config = dict(
    n_head=2,
    n_kv_head=2,
    vocab_size=1796,
    norm='layernorm',
    norm_eps=1e-06,
    init_std_o=0.0045,
    warmup_steps=200,
    schedule='wsd',
    doc_mask=True,
)
MLP neurons of a small language model. Each row is named by its layer, matrix (up: input weights) and neuron, and shows model dimensions 0-191. Each number is 500 + 40 x the weight over its row's rms, rounded and kept within 0 to 999. Numbers have three digits each.
After each neuron's rows, "fires after" lists the tokens most often just before its 100 highest values on Wikipedia text that the model never trained on.

L8.up514:426563506539493454451464544366495547506432479452458487522533472622461533472497529486431519550494499564481489493487466500498498537387490504504461480457450514479566475605531562509544495446520523507397428472497518502459583456529491571532520499521511489490492443466579515540527512440527465440471535471500524439457480486494555523525513498579495452502537515526599542568486489492537450488470477508481544434497453486491508479561524466490498533527558543508425500493503488516518422465494440493578519490555451506518527491495507516468543486503487529525538532434484518537469485550513498512
fires after: " n", " f", " N", " sim"

L8.up326:572515540579512451438494472492472498481492451435528442543481535471483462508586497523560467493552466515578446490425520466409480471472455520502472495461523542459503502472494500554501475498522493501475497528501473384467514543473521446518516517520569466471458438520495557519505502482561531462475491505475454490518550495462551512520445491575543457431536487518631548457520562500537517521480460491505394528575445503462469465504539468531514464553555410516544445469505548537517491528470451487525533396553496491587484501500469563518540487518504499514564501475436525562494527490466476507
fires after: " f", "if", "f", " n", " for", "c"

L9.up524:537538497541429526478474474463393543499480524522470463486464490497502529478434500540487524529545481474548453509530509511492582433489471493507458546497510498513527451491488596484539495506528541482543460541529523494550494538529519520492485469517434537540502480433497582553509506525479469487523496535531497436526517655411532521452443550596496494483492518486462461475538424546574469522477468548502462586538428538509510527460417512509474551474500448480442514458479465499555470582509560456564439495577534445550477515432506488432456482445504466525466492468536507499480516453470465480
fires after: " c", " C", " d"

L5.up423:500507494532573431492513442541470478511486531497477473465536516505582485422524496482437476487460450481573466515501476507482498494566477499505488535489536526485575433466482536509487462458509535488494404503499482480451563498473462500569542530580560403466478533539562513503451468519547549516495520485548440471548492515444502510436509532422507499483505543482490438497452518475516553483568521487530582478495504576481511562572506524503496603451530453444482440451406442467517482541536518510500476534504438483482548450418491465511549526402530529542466515557453496554494446543564520518
fires after: " V", " G", " D", " v", " ph", " J"

L8.up585:531558492471478467543467535462528561445472482512514451474512526513463460504548518618528592519528531498504469440437537401496517440514517442466501516486472462416537437468483512498503489452500520379512473478492491518474470519490529482479507584527587493481430499488540457564478551478577476563413590492558453451542479498525484497476511464475511487548499508444517536475463487582499541475492513511546496537544438502510502443534430458548581501475463531496480564429522494537472493522549455490505460540494498540507485481495541493491463499498458514489529460490521487613566592534472501467
fires after: " f", "f", " def", " res", " F", "clud"

L8.up217:499515555466548465465511435544425501555445422474532425490512522503510466568452525550495511481512490473548449492478492500505519468445422466459474538510474470512570497520494507524599488509445556538483527473492487541553446513550501515455520489499576526497443468436445514521502570494440470514522508551532537446574573485448529486478389542489487505420541562429517478490519525500512503487528442475563513514483470550522525538456550495495517580508559592506516465514537469539488520554525485418511520522493559467508555480505535446480503465480441468459471513565495538416513564494512509393
fires after: " c", " E", "ro", " d", " M", " K"

L8.up622:481522483571605583527534487520462505520525497505490503526493475489476526492481434535514497507449531511541479517496416463409530481524448529547463545484490453455487549439464572464566451505497455456461513497534473460489484515500521508463566552514459461422400479545471462506522486463464534468455486542438544474558456519463485488474464523549574432534531448500510536528470488430529466467536469514492505494476507465493441566496542471565573459545497482481425515525497511638486492504528547493542477458552561469573513523534487526434581444532531490501514504492492502508595454435534534471
fires after: " f", " Con", "f", " F", " Ab", " con"

L9.up685:509488558518535483545481521456494532467503458524492488445491530435391503554502458474539547545480529481515531465474498571467550422509483480412481433518464485489463499547548486543507557509464508429548428556523424502518539448527517517535496469495441480381476470468479486564456565564468559457506523461520422496481531558549490483512462481496502405499506548551433485495545506510492482507440531507500455450555499587549507508465544482482552486439491505582482464546530520537505479449557499493554444518561478525557598485494485537434544413532503498462542522528468477477504509474475516531
fires after: " A", "u", "ater", "un", "in", " a"

L5.up139:457528478483520433524498561506434473531547539527562508451465488461485536530431543445434542526480493516468466521458502507513558573511551494434582498535446503477480499431453504492466419522534540506479530552547477534493484492493531495462419518471466458440513482510430508519481540537413533459505466554584526499507492550498549527504484452479505442502546535492584497411518479485572500525507536508510485477515540509595570483430422472523492459456444486441472530479499482556485528494416573456481504478521498432476543451472547458474488500482493551523503575445557555542564563480532501557
fires after: "r", " R", " Jos", " En", " St", " ent"

L7.up206:504416414508509538491517530513489447510561562528533540509496584484507519527560484523593521488449472451490489477514485539459493434524537509470564504504424527528531555528459579543488448504533519413501544452471532514442403487510459572442489472501544493438495535484517498464478540488555517499393424493483513481472466471502487483435412496591491552509479513518508521500444451559552505449521531513487510499455537547487460614476515516506461510475505538552459469548521489507441457481549601488498544438524498476493453484513523524548451505496505481536522424502514583569469467467510477494
fires after: " c", " ph", "iv", " v", " V", " m"

L5.up152:486528491439465464542561464495483488417419575489507486498456477586518537434514544483494466526477522441480455513444524581523543513496529577442589508499422492574570483504525531518494501523515451550438502457516493471552564466541549571431475480533474452464458573507498425569472511571526506500489555547491516506525460499476551488505489454484494494443489520466565537435502543496489520499525473455493502482549528541534558511395426477489503443475583448480452520447495520507513460474506595515513497498421490505519491484511498461519450489457534567439484541527514544453499570441512500500
fires after: "en", " Jos", " D", " St", " under"

L8.up179:516488506477560490524446557506473400467441476560444431501520522561500520564521549551554491525509471512450500488499446405496551500468517466510442482521484417481584465502392594519562499532504456450501457483503541436487505518505547459491566529502524500514458498516509492487546540492503489556519507453528463583508542495526482522524480549484477505487473492452511515533485560471559483430529426544445560459478557495534467549528419489352574529506506494449518541479502450469460553452518454450522468490436444520517546467551532533488520499481508474504500542573474547540464500490485508476
fires after: " f", " F", " pro", " Par", "f"

L6.up129:534461417464515461465541432548500513474481507492514491489565547476490541473477493562485465469481475513555425466498499478519463502475541462577520521502529525494530514485505567480438461477539521525497517512472424483468523493483520585508466426473553526454476531444557550487505454565557490496460486473582543476491533552472549483488417471504496517512440506547491487559469471527580525474472480477480439552558457576508530655591446518477507549432487452543478530480530466485414474506442467562567464519502496459513590456516519507474508512439541534438536475557524481491484451504513539528
fires after: " d", " ph", " V", " c", " v", " C"